Weights of a small GPT-style language model, trained from scratch on English Wikipedia: 15 layers, 107M parameters.
MLP neurons of a small language model. Each row is named by its layer, matrix (gate and up: input weights) and neuron, and shows model dimensions 400-527. Each number is 128 + 24 x the weight over its row's rms, rounded and kept within 0 to 255. Numbers have three digits each. A neuron's up and down rows have the sign that makes its largest values positive.
After each neuron's rows, "fires on" lists the tokens most often at its 100 highest values on Wikipedia text that the model never trained on.

L11.gate415:070100099132144184125114145129132106126101131152143093174130140171144122140125170110102144153141126159123129087131159128148111086142095129100123151109106083155145111139114143153105110137106118076130134118120086147076135116112169170143135121129097122084106111126128090155154127112124101099134153120165107167093093116113134162116144126153135090142143128118157123111123098127116121071163
L11.up415:107106106109107134075110128115113147121159122165129098170143153124122120089161120125105129092099127122145147125130099119126100120156117144109097100121136131142146148154161144147136085119127157118107122142133138122133104124146124130096195115126131197139148111115105166142095076133123126112156137130139103128147138133138113101146133138210164084137113139115135105121091125145147158127132
fires on: ",", " by", " to"

L11.gate1127:112154135131104126136105138118133119156142140170120154140128131111148110138139143079081150111129127132113120136114132110127134091107129130113156146098124130093142124117135123103107140098095127095091153152150124100164143105129124126111181185133146096110132132178149123141115125109122124135138134189163165174105120094128137148133115103116147100101095161124177083171089151112117148123133
L11.up1127:124090100133116170145096125089129143180103131169152121131154110102136099142131123138111131140149137119143152115126089116133124132093141114134138123075102137163111118135129110100164109112100129127137151104188104174152112121107158133118136127177173115170128128100177133092166166128163119120119096131135125144136148150164113129161103157137160098123118197152117102109135139115102136150161
fires on: "\n\n", " one", " During"

L12.gate242:091101056127112182105107140099159114088150089177091127114096145133138136129117143156103104099152146127119130129103148181110112126082139164115173174132138103179155135102124074099158137099143105080180154115175117110177119144131127151134135170119160096142131130116128120122159119130140137084109122116108147128138082122106137127149135149099124132123122118130126143098135086118130119113113
L12.up242:113131165107142108131133165092154095174134166124112128132096120164147121122135132102126116110142125123100107139144147112152111160112130137116112117155144153180098163115136172088105149110109131178100092115127140103146110088168138087107114125117138126087094148034114108140156131122120079108149123157139162085132117092135092111115169145095166114064137121135112125161117104133144134166137
fires on: ".", " |", "|", " of"

L11.gate1490:082129089116130146106114126101120098154136144120127112136133157075118081104089143118125149140160092122184138089125144086073127133144092136128147122112151127123179124110128084114120147164131136132179089102127155067149096171084116142114133089115140125084149117135113152133146138129097105055119141110179121149146126117082155125138107127182131163097151103150118121138122114131123116144098
L11.up1490:100073111141136104138126152123129162105148164180117146152129140137148123103128120121128140136160160150062141154139169130130148065154151115134103157129070168121094152142124117136121092091142146126116157165111151152121139095139144112152163111151137090125126119120114125155155175165113163085124109157160126131120124132113112158132173097145136142131098137145140175158115106149139083148122
fires on: ":"

L11.gate1735:107141108141096097202111130101100142141106138172136112137096132083075135138075125147133121120119157111115147101136120091139160129195086135079130099124093133149148150121079066129153136179056167160177148106150110131139119156090137133145133110081133139078124116108121112162113127165103128100125112117140138136166130111146146127136104121174120139103140125146108109104125084161129114132137
L11.up1735:168168126166130115103090137143181101100125150137141108097124115139132126158186169068132168152089144169114119130161105093126144106125097142128153176176151134107125144146180176106183134150140138141161140090150123119092150115112142139090146127154141115127067136119132074105134177116187132115102138129131205117122088114135155168141127134123135124141115154094130175129126146092153078084162
fires on: " and", " by", " or", " &", " (", " from"

L11.gate268:096134103119108134146142140106171106160114093081131104071108141137128159131107113102114166124100163137167099106128147158157119154129110186096166117155150110145121063088166107130160139105133096095097187134134125133146092138114112169151106100076120110122124145089138111139142111098129106113105142156124138108133097140098143069146095118094128147088146135097150149121199141117136127140110
L11.up268:084138147129114085125083135169111116137116105139104138122113157155132089112144099123122117119127139136134147080102127145093123137150093124082111154112110106151136137124130185163083161129134113128106102136155127164097129109110137135135116133146098057157130141146121163119097109097127127154122128114097117126191162139105142134124123119146113152131090149133084139152140127134096135119107
fires on: ",", " and", "-", " his", " to", " that"

L12.gate21:125111114179153102177137120154136128118116133149081106144131092132062118144148104091107136097123095148135121112130136112087119114135149102151169147087128115137137120104114088130131120139092132088091147091134138106098105096130142120112143141146171113124105119124079145126103138131166124132077067154138125205123134119109134118121112118160135100099187132128148124113106165146139127117145
L12.up21:099174104120136126120129156134147089117162169094119127141131156119124111130118122134145110104131114153116145138119132156116172132132168130136098110114084116061154136116091096147125113108155132124151154107100072141120128110167107144136110118124107139140134128110147128134121161141119146127159119147121080126070107087132141085125124114163159116150153126087135114132108154141078178146136
fires on: " of", " in", ",", " and", "S", " studied"

L11.gate775:140133082162113132152143158118110109110107136178108110134125121129116143172144135090095100135091121119136127146176113121085159118147118087116098111124089102154161162131118126130143094155102161134165146119104142128112098137146144092146146121127134088133141117159074066161107144130093116123118147163182141100112111105124125120113137082099160114138097134126137091125161126143093177126140
L11.up775:120102182138115091104080139132116174144139147124102167125131133138137146127157148091152167138098148136123125147122114095116191131143153106084097119100105081120152145120140118188144119152130148130112164080146109114100122074139071137131098125151103096163106139122125124125176157148162102158130115126111141114167124124124145118090130171166136165091118151102153153146081138161125108152164
fires on: "\n\n", " (", " also", " and", " continued"

L11.gate1093:139105104148116126142147141106131122133139115122144143188158144154139100127128126120109133162139142130105134096099155107108151148124093132080155148142130150145140102128118112158171113112071142138143103135115086145129102148156127153136108158152089130094084142125163122086129131112086146173141132146188112113130141155134175139132110100147199089145084134175107142140129125159122099145114
L11.up1093:110118101128133129126133121097147138101107124135146092101130094127131107120134140116140184154141179139130147164143080111142084131124112120156099145094132078128122150085188145144114119077145145118129104148129111136136138150094096132140145082168124116143143172157121146165127120164094081131139143126152161123129149134122100131137132158129132139128158133110132125115099100169130082141155
fires on: " by", " of", " from"

L11.gate1164:121122123138116156095144096102155107175106095141138105100134107165110125129158107128155095110181135095096124188145115188114104074148088096140149111141116118111129188175073141127118110138160126100178144127175130088106134104094105119134086109086089133135130153128141120154126124102067083044122108134125142164110138127086172129148100131155121150163082132122100157075115158113113101142117
L11.up1164:106148166085160163117126148110127078136107176113157129141149167130125131125129146124137168141098121135146110136137129093088125122163110130105129138112149131071079125114172148109141124144126139123166163111148131109140104093119109104127146131131153138163112120149113127131126145181168128144152159087107102117080151114148110135116142125123075115158128093130115123128120111131104160138123
fires on: ",", " as", " with", " at"

L12.gate806:098187154159164140164141111125117114147119104096115153129147205083124118064134146129136143127131138079128094112138107115145149124114137102106124085136146112110128144121115132160138164106122141121153152134113100111132117106116129113133136114078141113114127124144126123141129156130124171080137164151123126154100149134103105131073076110154097119089131135116144122118120123106084106100121
L12.up806:122142156135104128096144112112141137118128115151151132118131154149120116120124125145102140145169084045128116123114137116141081150118102118104142160095139102153150150113115159123078115134125098116168116128112124156165140099117149094115143101165145094130148085172147140117125160159185112108177163108111089125144173101144127156117153156183112113110141106160109122120146127142118155084111
fires on: "\"", "'"

L11.gate637:152155169094085093130127116144095105149166168103150109144126153167109136114164133064134185130084141158092142125174132145130138108120130121090138139155083153158124131113106067146184122156147167094114087147144132115036150071168118184084112123126109067143115095100107117121162152134088182126121127115154115129120122132101129155161118105105143087085119102134167167130127112126079127160118
L11.up637:133179130129124148097111137181142121120125120130147131117138125116122145129192160133114131179124116148107086162113154117141094135136094143122094142142106083089169114126137137131131138121114146114120161107139066131157145125136115129117144110160128106128114145178117078162154152117086156130133138095167130133104137121131125127090131145098174129129131119132119122116139116091106098134157
fires on: " the", " of", ":"

L12.gate1955:126141143123107156154137123101151126141123146133112141090199136203157155113129136076128128075156127176109090126140089112116134124114118120087142156128099127129168127126134150167141137136170156127131162142119075092146114141178083125147100103058120069111079159126120154193115115116148123132105084157138140127148090119101149149141133110080111142132133098122134147121146143149108145145078
L12.up1955:105093144132109174158144116099142087164117139120115112100202160194156146124148147091093110091127115150109077102115133134143143136081138135098144163140118114147116131129138151132157136094139142134151184110145101092152113105181145124105107135110149106093092141133079125189122124110134156139121088135114155136121084113087158123136108161078126127119149102140140130140131144146136137139116
fires on: "\n\n", " of", " and", "|", " that"

L12.gate1083:139127080130101120100091119121143141126127126124146138100135134181177135125110118187122167108151135127130127110106128173127138120089128118143152088102131144156141116104114168094164065123138144113143187133148116153157124152136133149145119109143142131127087123130160138135121128122111134115092150165137110096110093074120106125102115138163114156102141086182139179115121147123102118146134
L12.up1083:121081140134097160150101105118144165112138105066110124094120143139132137141138103123154138143130148125136103109111139092138127149128126119083182132058089155132147093140154115117160158118136163155157128129117150109134141138170108120117085055143123122132106085117113095183104121121141095090125117172121136114115128112127121095145118142110102139146121107150139107095116093142158115103116
fires on: " has", "iti", "lu", "ss", " had", " have"

L11.gate1139:080087155111081126116145151166141105114122135148136084129142157142113153125157115085149135116108135183126137140153093151086166066121108158078137105090119144142137112138134117142172132141145132128146137115097114132124118157132123151162135127134118146101105134124103099127115144162113143147104171149152126112122148111130111084153074119126137126097105153148167156168158142135114146129126
L11.up1139:171119164148129149152142118115119104136097076143165106099106141102171149139126111177142119120092140119092068097156154116156115097127108088113129162148165125118086082131093163101149082149076135115175133108104138146061114119059145147151174163152144132114120126143114123122101177175108160104159136138121121119148120136150135087135102111075113151132142110129134119131127132095121117129133
fires on: "-", "\n\n", " the", " mo", ","

L11.gate815:109123129108104083126157122119163116123052174109108137133120131118099118152159120132110119130140150148132122117104097070108162070117121114092137137091129139096148132120111111149164125120111093120129089068136101141174153097143108165143148128117137137143155146122099130123130129129150099104148120176173162123122122125125117131109118174119096146123110146101115179150095126119115090117146
L11.up815:115121126091112134098131154151129113112097115123145100138118155082130110109091107138080137144119122144157130098128167143143119129086147122084112144146119149132141116093094151113131148113171121125093134116154141096146077145106157097107136122161099106148115105132121143158120094153136113113102114132141141141104140143147135141184102120121124132124146128110173098110137076126128147147117
fires on: " \"", ":", "\n", "\n\n", " ind", " he"

L11.gate683:144084077117120137138095119157120131101135194151146153138083150140162109133131168162118114146157103117139097138122158149196111077115141110108150123159117128146133162112141120098123190124118125123137112135161094090077072118112151163153121114130124096081155071135145118114165118117125090101115132121158143150162142155106150114107148129132117114115153150142118137121141150113142091111155
L11.up683:116113116119112126120111123183146119142124143116146122114124123183144125089108149139088144128107118130135145156118101147131099119142093097152150097121129128153142127109135108150085158134119131102113148112127116120123116147111145137114154118151120120065152096140140113102111140127149127099183172138085129127127163153127127140082110135174117146150139141130114172140119130087160096118108
fires on: " that", " which", "ing", "s", "se", "e"

L12.gate351:108152114152105127190127125143180113123100148127090141071149123120096122107150126090136143140096088186088110083112127167111166096112152142116165110129121115101127069146132135106151103174140156094131157126130106128087121125128131121141168154147131112113127139133140136135150153102146140129128122130123153117160078088146144122181133146082151125110126071166083106114138146135094152119115
L12.up351:102097111151148136114162135129111126133118132134167124110089143155095102133124137129124124209148125112146111127145164137115120140113132104130150106141111126110112109107095122143128108132100154116116140134123139103149185140140106116154115117127125133130087119117139117111167145107132143119151163088178136150088117123111157180156126147174166129135154134119139122115111172098127141115135
fires on: " and", ",", "-"

L11.gate847:105147097150137124128097131115129105160181157144119108119143100137147118099085158109121115101117130135100121093121152132113114131161171149120159130146128175118131118138122104124135126094090159146098126116150149102123106146105130142146141097121130116124123122118126104137119126149076158080139131156133124148143060170135103130134142155130136131095074124163136113135150118142153153122141
L11.up847:084105131141159131075095095103131105119120126144090144167126169118181103113098102134167136138141117135150145106103155142086126124110142146195109132142130167111117180155148137123111098133151091162124115098139128099148116117165119152143099173129130079138088141119130137145138175171121117122119128143168147136148119131087149130095133125117123157116163112130121152143129132162120058099138
fires on: ":", "°", "′"

L11.gate1484:097104126124070131149156141148155123132113122156104091102142099117094165146140154097127171163169109155129137098114141171065142046133104145143093138126085087123120100142104119138109117139125162145116129115155103153138070114138131118160115124133083108170135117171099125152092086139098128119115111132130152140102080130095122126132144152138154146115123114142148154149133121119088092111147
L11.up1484:107101110119131129157115143085103133129156106123122136125159098173112168135152115135081106108125134124095111100145091157126127074116134140129091139188103100138076105186133166110144174142101141103104115167117128114132124158159125144136098092153150111133134110146073126102094085101152095145144080128095146150170126136114160114137112140137146137098177138129153143148174163091143110113139
fires on: ","

L12.gate360:123097110153114091094112118140128099159129155156132096120146142147145147124153129091075092084153125133150152094095111130102134099113120124156157137143076102154140135089154146122157125152114156097154113146106133142141121045150101143080120134070097121121133096103113130146094151116131155114121157166151142128098116150101148146152119123125123112113132157118139131139116152094132119119107
L12.up360:122142141092126133125099132074090143143130116140090128109137127106143096107162140091105131114108162132119154148109162123128148138122117133161143148140125143127125160108110104143128169138122143127112086094151119109151134155134123150135116154115125119165109148166135113182150181128116123111127133163154166140112115064112154104196094120135137115133087161116126116152107102136109138123106
fires on: "\n\n", " to", " To", " St", " which", " his"

L11.gate1462:111130177090084117141111117132132158113126114143121130128160124144132127137119161121166119153144188126127126127091148126168095157164069072093117158133123108165129134134138138121127164124108121108119125113091121133083140136137094112123105130148134072136165117138112083145136133132131173108135120195156075101137126140115161109159092141144117133133117125167147106164121113076137121104115
L11.up1462:102105119163112144080094118116165114125153153126142101134145176142141081136148130079171132136162138135136129104115114150104118114093142110154127129144129098096132136100120070082121116160136087119119155137171146118177146134133118136116138141155111154101123147116111117127147130185110120102138111109132106122130160130155097163151168138131090107160150137182153094139085095174145123112127
fires on: "=", " of", " in", " from", " to"

L11.gate1852:102149136156116119152119117096167133144084116082163136128150107126141175134116180093141136156136123179117141102110173131090137124124126165147149198158093112164155117137122132158124139093136147113166123143086139084109069104136133124125165130132108114121144148086123133176120115124157117134140120142115156120111130135108135133131146155132128133117108173105108140123142100129165147140129
L11.up1852:127133144092156147142116158085106149131163136138078118143137128141139090128164113131094137127149175131167151096094178117141122129116115128131130146154132104097142142146160145118145108143137090115138107122114144157126124116173130123094120146126187104122139113098107115132106104087125145120163127133097159172148126118155150143141113104189126116120154136151151109164094111116153158082094
fires on: ",", " and", " with"

L12.gate845:151105106134128134112133127124129119126106130106124110136150114130140156145160149141105160132170150116101081116133089108092162104069120101114139106134161152182118137148119113061155131154132124123109109143142119083117113148153112136144115121125147107163126143122087103120126151109101096141098068113143124129138147149139165118108143127134148137111135139121165124091135131111155108117112
L12.up845:154152132141127134113081123115132125107102113082138131137165137146112135134137157132131168122131122165123083136137121137124080137109129149135110119103104110094145151153127083152098136138108120076097157123172118118154153136113161103118124145138132113127104142135085179141163110136083140130112145117128136134094096079089155140098097099072177111109103129145152124117153144110122140160140
fires on: " \"", ":", ".", "\"", "\n\n", ","

L12.gate911:125112145137114165123101111125134134171140150169126104112139177089152141155135179137112142073156133142064141081103118146087139099113141123137144091146150141105139105123129141122099105137119117108149123127160068140156067120102142130148140144210078146078142106151132103129100143151124125160114161160154124149123094108101155139139134151092156137123146119095143128100106116137118112080145
L12.up911:143119130155159119130140171106139163140121142108123105165090128110147156140105098156120193106143101122076143118125134145119112138123042154125146148145127141122107111127160151140119126128139125137153119104135093126144110171130152124176123167139164117115125123159088143120159106178104139115175125111135124143124102154122120183169112139068127108131142124165156131096098114119107122113165
fires on: " to", " he", " would", " they", "|", " had"

L11.gate1012:108093128157097139130150094160168103135151109151065121124112060130110099159145111162114153120130076120109128123144158146122142089112124168128142182108129104134131167147120104112128109140138147109117118104141187103067153115133135159133128110086126130140119132136114136122136174118145152112153057137137148155148118124127117110121101096129132124121124149158162109132124119119130143092121
L11.up1012:105100115117128083138074150114127162141126097071108111137147162140135139154133122124115109163115145128149152141154121114136134144146093096118077080137140086118146106157174132137141087146135118167142123139128118105136153101127158173137162121161139109130132099113168128163117121122139118112156099141128165145120130126147079080135138107165050146150096096114143086084060134116138156090128
fires on: "'", "’", ","

L11.gate574:119133129144139120120081107130121156113083150104088139098122157104144182111097135091152130112100154144166109120130097153162160130094134143138113125185094118170135121125089102131116118145136107121106154126076134130125099134122124145111149152116093148109120133122109144157183119133127103092135092137134109143107111121150093110142142152114152088106092133138150137123151146137129097124118
L11.up574:111158150108100132144108100112144134142114093151130121161127149093139112133141134120116172125110133145128113108173132099119113124161093130103113134120161134168078104150149128100121121142119146109128140146119141111083100111120157093143159088116096124131121134111153106178136109112116103131074129120097150153134141130133132107091134128112116134099160156162105137112163125119116144134162
fires on: ".", " and", " |"

L11.gate1529:099099145148110162105121116102157114103126117124149124105113135100133127104146140108097089141146131146144135113152118075132077121117067138077133122127157088153111133073107136160093107126154135125151113144087140171115151110113113098103116123113128113123157080142092142119146125104157094105123096161107150135112131127102109112123101125141131137130118091126097110134151141099104143144134
L11.up1529:151104113116128137131128123156094143141176126112153143127131134163154163108181143142129134143128120140095127157112174104077141145135117108142135144096110125142106170156118116117163145120172127142136134151109126119111154109145156141096084158100079075141144115103137111144184129109134120127133121133098120109120120097104080123117108129108141137130123095102084165136105157147130077153126
fires on: ",", " (", "\""

L12.gate1722:112125147145108110149145133108102094149144135115085123090106148151142072158142117135148150113148134103127105118176151175190119121159096061071116166153128129130150100155137166172105145113175146158137128128140063109143155084121156130154084132117144131098160110131119103141107153111138179099137077159142141103113158106088131154097120096110089138160101139142145105114175086114144116109085
L12.up1722:108141135125160134138099134140122137142119136102127161199149085070069107109158139143099116111090126129186167184134173138128111116120163131137133143082116087169102122089128145152115112121108131101117140138080135122088129151115136125132149151126132145165112105108109192127155107118134125137119150108127128131139135077150129128116143183141099144131159126120153135125127160074143159124141
fires on: ".", "-"

L12.gate642:139155080141157176102163146142132126139118140168052112107118166150123084100144138105127115123146113130105120128067135177129123105067115110145124161116162131115119115155149142108166076145115117127138147147144104103145106114102136140115158131111166129122085130175132100128092128130120126092117110092147128102081125133119139177091092106134145163113166118130088135134110076125153097114091
L12.up642:108096158205078149169127152174121124088132122087105138146127145105135120117127137157111148149091122161121112157148122160134111161127100107133131140136117160112098140085122122144100116116142072131148117101130114157127183162101168144180138095136094143129186172120090126149103116131094148140094150105143106145103102102137171137140124113170150115127134108168170111163094106135126142115127
fires on: "–", "-", " 18", " work", " worked"

L11.gate345:129130136173092142061172080162121078170123158126157131180130137126165141156154088149128100129172076093130130162096118132111140121170102126094147101133120137149145099123162124124123109136108121117143099124142080114140152102132140129131103138128132119089150114123114111140120119179107145115116109182155123136157158163109136178113120113129122087122147078150104121155151145087095144154126
L11.up345:102108154132130144122112164156160108108129156110103130121125102103137097107119112128155086147161164115108137123118109123150124172148097105093129105136097142165138135114141090147073129099094146073126071130132121152103180157110140111119109165128094133119133083148087095135083136134112107113160129148129138132104156132098072141153118149114099082138135105126133123182135131102126132073125
fires on: " that", " than", " as", "s", " he", "\""

L12.gate1093:108083122135100171154116120091119132130115151115137090170122146132131148072130124121092122108116149121117145121083103117106112090118123117084121156143120092116106128144112133106121149118134092123158075102091112121135142109114098148093143145128139154111097145120124112126157082119088109117173125151211133126121097100106142125155112100100126126122106072163177126153170125120144122118101
L12.up1093:139119103117171127104130167112098167111123122136121123133102148130118084089135122103087177122114134150162111107101142119127150092117088133105111115097133145090115142152140116094125099120162179142125098133095172123120132126144160088106167130120119129101166126128124085155135155144094101098115140119151147128130111151084137125138096114152148140116156138206112145142159108129159087152112
fires on: ":", ",", " |", "\n\n"

L11.gate1689:115129124092144124188092144152106125169134103105120108083133103132127127131131172134124148152153118156123132131155073100172134113125110099124142127113134164143126065118118145113158133075169131119125136130133099151146109115150144147131106147098106097122097143133160137178113119140146142090123135146127127105107161146095132126127132117123128133077123124140132091155163120126126112121139
L11.up1689:117124148105097121157147151155140134165095151091109120122116129147095094071124152160058102136137148142152153131116119123124077114118147067120167148109152130174122154134121077137127131107125144097120096118140154134141146114116116138085179169112152163127126098123114107164162143114173110103116106120134125165147134132141159153120096163165095110115170122167123107152109144158104153140104
fires on: ".", " the", " of"

L11.gate1980:131104152178117146143149121118128131072112089130131120146148164125124117119175139097116142114139100118151118146129114167096143117158096130097143155153141142159120154165173079138146151131154158130114117122100120114117131145155128102123130145115131124137148090120112090151141144146158152099142164133157166134124108129106111153118140124137174092100111142169134155147142148151140114132086
L11.up1980:095116134163178179145119139114119125092116109179143116093125105171123159153150141116098121145152112134138137133112142096120127119060114128121136147118167111084144131116141112112146169068147150176110115115134138119111135096136126103123149123132145150140108117133150100081149113134084122102141139146109166108128110149175153164129133125182144152139094188122112124120135107116171142134126
fires on: " the", " a", " first", "s", " his", " |"

L11.gate1215:136120160108134129127141069104132132150156187139145147131107147133139163152145126143136107138071180131130185133153089129122121102122140111124112119129157141082155090117132175097142080111096122145110149163126107115161134132159130099138107115131118101122107070160139139127160097096172157108135121145116099144115126129131146098156102125123130127122141139135146145125122114145065117152100
L11.up1215:123131116135154163164175077144121133155118066123112151096139138166081129056134116120161151110147204099145125127109185123092142150105143127124143153109124117108117184149102129115141120113138125150092127115107172120120104142137141142154099138127105127111124123117099162145125103114145095114114102141119098147131128132092121140095123108110105113118162143114142083146099163135088143125145
fires on: " have", "S", "U", " has", " a", "G"

L12.gate693:138109129188099110139151117097106146155130156091169121149148123090083127143140125082171136117107144163118092102115114150160129113122154108113145103117095140107125082134122109105126143109119108128157119108082120065134140065085134173174106166125120142141184117149151134130099135107173143149098106158148130114130089129141123127143114089123095119157140140111103165135162117094119147141139
L12.up693:089148113106153143112128135141118152131178105125166128103098122093137146117159130099147160124147151091125174147101168106096143105116155129097094129139127089193138109161125145175107160164130090114175129105116167162137130090122112125134122140155103126152185067139122116154147184104095077137158109136105105098086150117133108108100123108165127148117060095145139094113122139158117099125092
fires on: " w", "-", "'", "w", "W", " sp"

L11.gate1546:088135122153133138089146129085146125141138131152100122058146050116111165114128115183101127126177106124112139124085153143157093075127141085104155133169107140140133117131143114120113118089119165112153107118124122095105126072107101123089094105130124128140131153113106174135087121108118107121129108161159093080115134124105141155143105104125126105105131090141138154104120129112119090140121
L11.up1546:097201094134162109118130141159109117136145146114127130123102118102142143126138082161141114147118126118180138124115143097102119108128119134154152102127158127102143149129160090136112105119177120142071133151107114141097129119085131134148082166143148103148145162089134125122135124144123103111128150170096136093105144129142112146099085144114080095129116142121098084104097127117152095120152
fires on: ","

L11.gate746:126129128151108151097127111087103118147080127160130118141142106149152109121121130108115129132190087124107100093116123152108123100138102133153158134143139153147112173096164141124129155138138119131095090130135137144140139160086099131140141125156107130104154105102127159148145161154131136132129092125139151095130089186100106144134157134147083120130137156133112135142104135109120113155116
L11.up746:155142112105121148074147180091139145154147221123102127084118105119118100134155136128135157149158104116131158105117120125159053114128149129139120098089123124084138163077114113148144133106147141168147134119168172153165139170142145127128123083167137143159119115099131125140126128123115174113134132180102143096090113126121118131092127155107122162142145169150080122112106132112116105133069
fires on: " as", " As", "lo", "As"

L12.gate1100:068143141118130151098096111108121153120158152163114107108172139153154133105148149111131115133141171110144102103133181140054161090118134122086116167119084149113106143122147152097117082101143116114156100148094114124126138106093116138181113143120150064141106127115125153107145074136111099093131127134148144135120109127111129145169107155111114142136165096135152117147106135146152137126162
L12.up1100:189118138124132169160139098062082137109124129119145098154148114144118087097131117150131112113156140137089156090142118121067111159130137171128070114117077186081096128148155086099103102102146085161122082098122186177110123137114110119185119156139117134130155162120132133117166113144067061116133072136157149148114145105146140107116108138177097164120123171146127132148137094092151093140132
fires on: ":", "′", "°"

L12.gate875:134115121139138082140118159113154158151137112111148149114147165139130135156132152098111116175194131166076130132120126129134142124120101129130135121119111139168075081098148118126146126136128104167112175128161103087121129126156152127156098169118092113098076113085084113108141133151120157098088119143211152174110115131086172108091103098132139145102143153134160118118122147128158121155125
L12.up875:151125156125143098093120171161161161134106070144140123134124189164097129161102131120132100140177134143095099163123137152104135123076103130125142096113133151173098116099113140150121145120095142135106155143113098130133153135138119094119135170113129138106161107115104135165138124131161112098072099128141131157099145135166148113094135138116113113126107134100104115089166143147157145147139
fires on: ".", " of", " the", " for", " until"

L11.gate83:158183154154130157151140121111127083104126148153160150132121168102085155130136137053083145174071121091117077107100138134152097126141171134102144120131126115142109104111130117110137101072112134084105133095131136080122129124178107172121128130115121139078086143076140116163132099117112182158106141128127142141149123107120162123127106097095095114143152127111118144107127086097109114131122
L11.up83:099137148146111124118136120117146144105089115153072116161140055116123150129119132139129111145110144187099108167088192145113189113111104136148140148121158165122097131126154123134130124117134159163135124123141108128108103113101121172109145140161111118139142127119117131118119136182129107150106143063130119160117119138150104140129174093123092131147122159113122121115121133132141128133142
fires on: " (", " the", " Central", " Party", ")"

L11.gate232:128122115162129152126152140154121140121071131125102162113136119120112197132127161125135156155116097126088098127156165119123112088120079140098134136117168159145135152094108105144123170116105119136135168105134168087107151116075059149108107113162124098118121137090070152132184120159105084110106137125145141115131099099122122165117104095140123095108086121126163122128117132155133097105168
L11.up232:136138136064118109092144122124140087145192155120172083129117107091115136149155104152111118145136106086078185094147116131110088092120082106126155103164131129160134119129147094131112110143156133120122099122093166151170090129114130147110118075101134141123125112139170137134132118138128110134108122150129092122116148101156084128141133100115123098120087095106118112112107076162090114139127
fires on: ","

L11.gate493:087106071138068108173119130112145163155115137117089148147103158131163136161117142132111131142122119157155120106134103110099182080119117153088154159141092123113133161140147132090114143121136170121104176151122104065100139150134150185118108134142109100108195070146102151144138124124097130109141124104172167121107104109141142149162165118111096118118123133139127112121130122133143112090100
L11.up493:097122119101087097160129144085115131065119132101066138123130093109122112131111137110099145129085108160142150105181104119136138135106088108141132135172130118104168139116188119159154083104161177085129172128127139105129140139182144168089155111098091118110154136114118104176105095103165123110120105147097155098125063128172138123118118115168109105120140132132180091115113147142179130080130
fires on: " and", ",", " an", "ic", " is"

L11.gate228:164121105126105103171130142119145102127121158145166140113158119101107123115083124182089114108173126142150141162152141157146126070159105152161139146125161115168131090105155115110128096086122154069093115114127111135161115116094101119126066163134151091090152118147130107129119129157170108112115084134164118155139138110138120146056121108122085111123150115086135145142107114115119113165156
L11.up228:127127139141114159140129150134110130106148120143111152077151122106098152095183121129097103138150137105146084117158125149101146138142147139120146133102103141121186111160149127131111092135147148162085161114123140168132122139151134165119115086106152146123114151105129120161091189113163138120122135148130111132099124094097134107125111146082140120115172130130131133144120118109111107134158
fires on: " life", " and", "y", "S", "ion", " History"

L12.gate1501:118135159101175112156104158112137155148132118098107091123176167128163127119112157121099150077150086169138157153149128111126144051122118164092122136138123104124109139108159126108074151131098152123100117067141124101086126109151118120146147139150123117132149111119154103134139079161143142101158140147161129133145131094150159146104105117148175132126107150100128162135110096111150096142078
L12.up1501:131104155108136164140132130094126152114128099125146111142140126082145113139140117099099143123128114105110138119093144104118164150092120124121138100118141192100174173089116097113147107155105162074141090093092103159104126148159110110103130112092138139145167090143129128122155126156119167132115131146129130108106112106136160125120081116144137172134116157132105110096161106075134124149154
fires on: " |", " to", ";", " would", " did", ","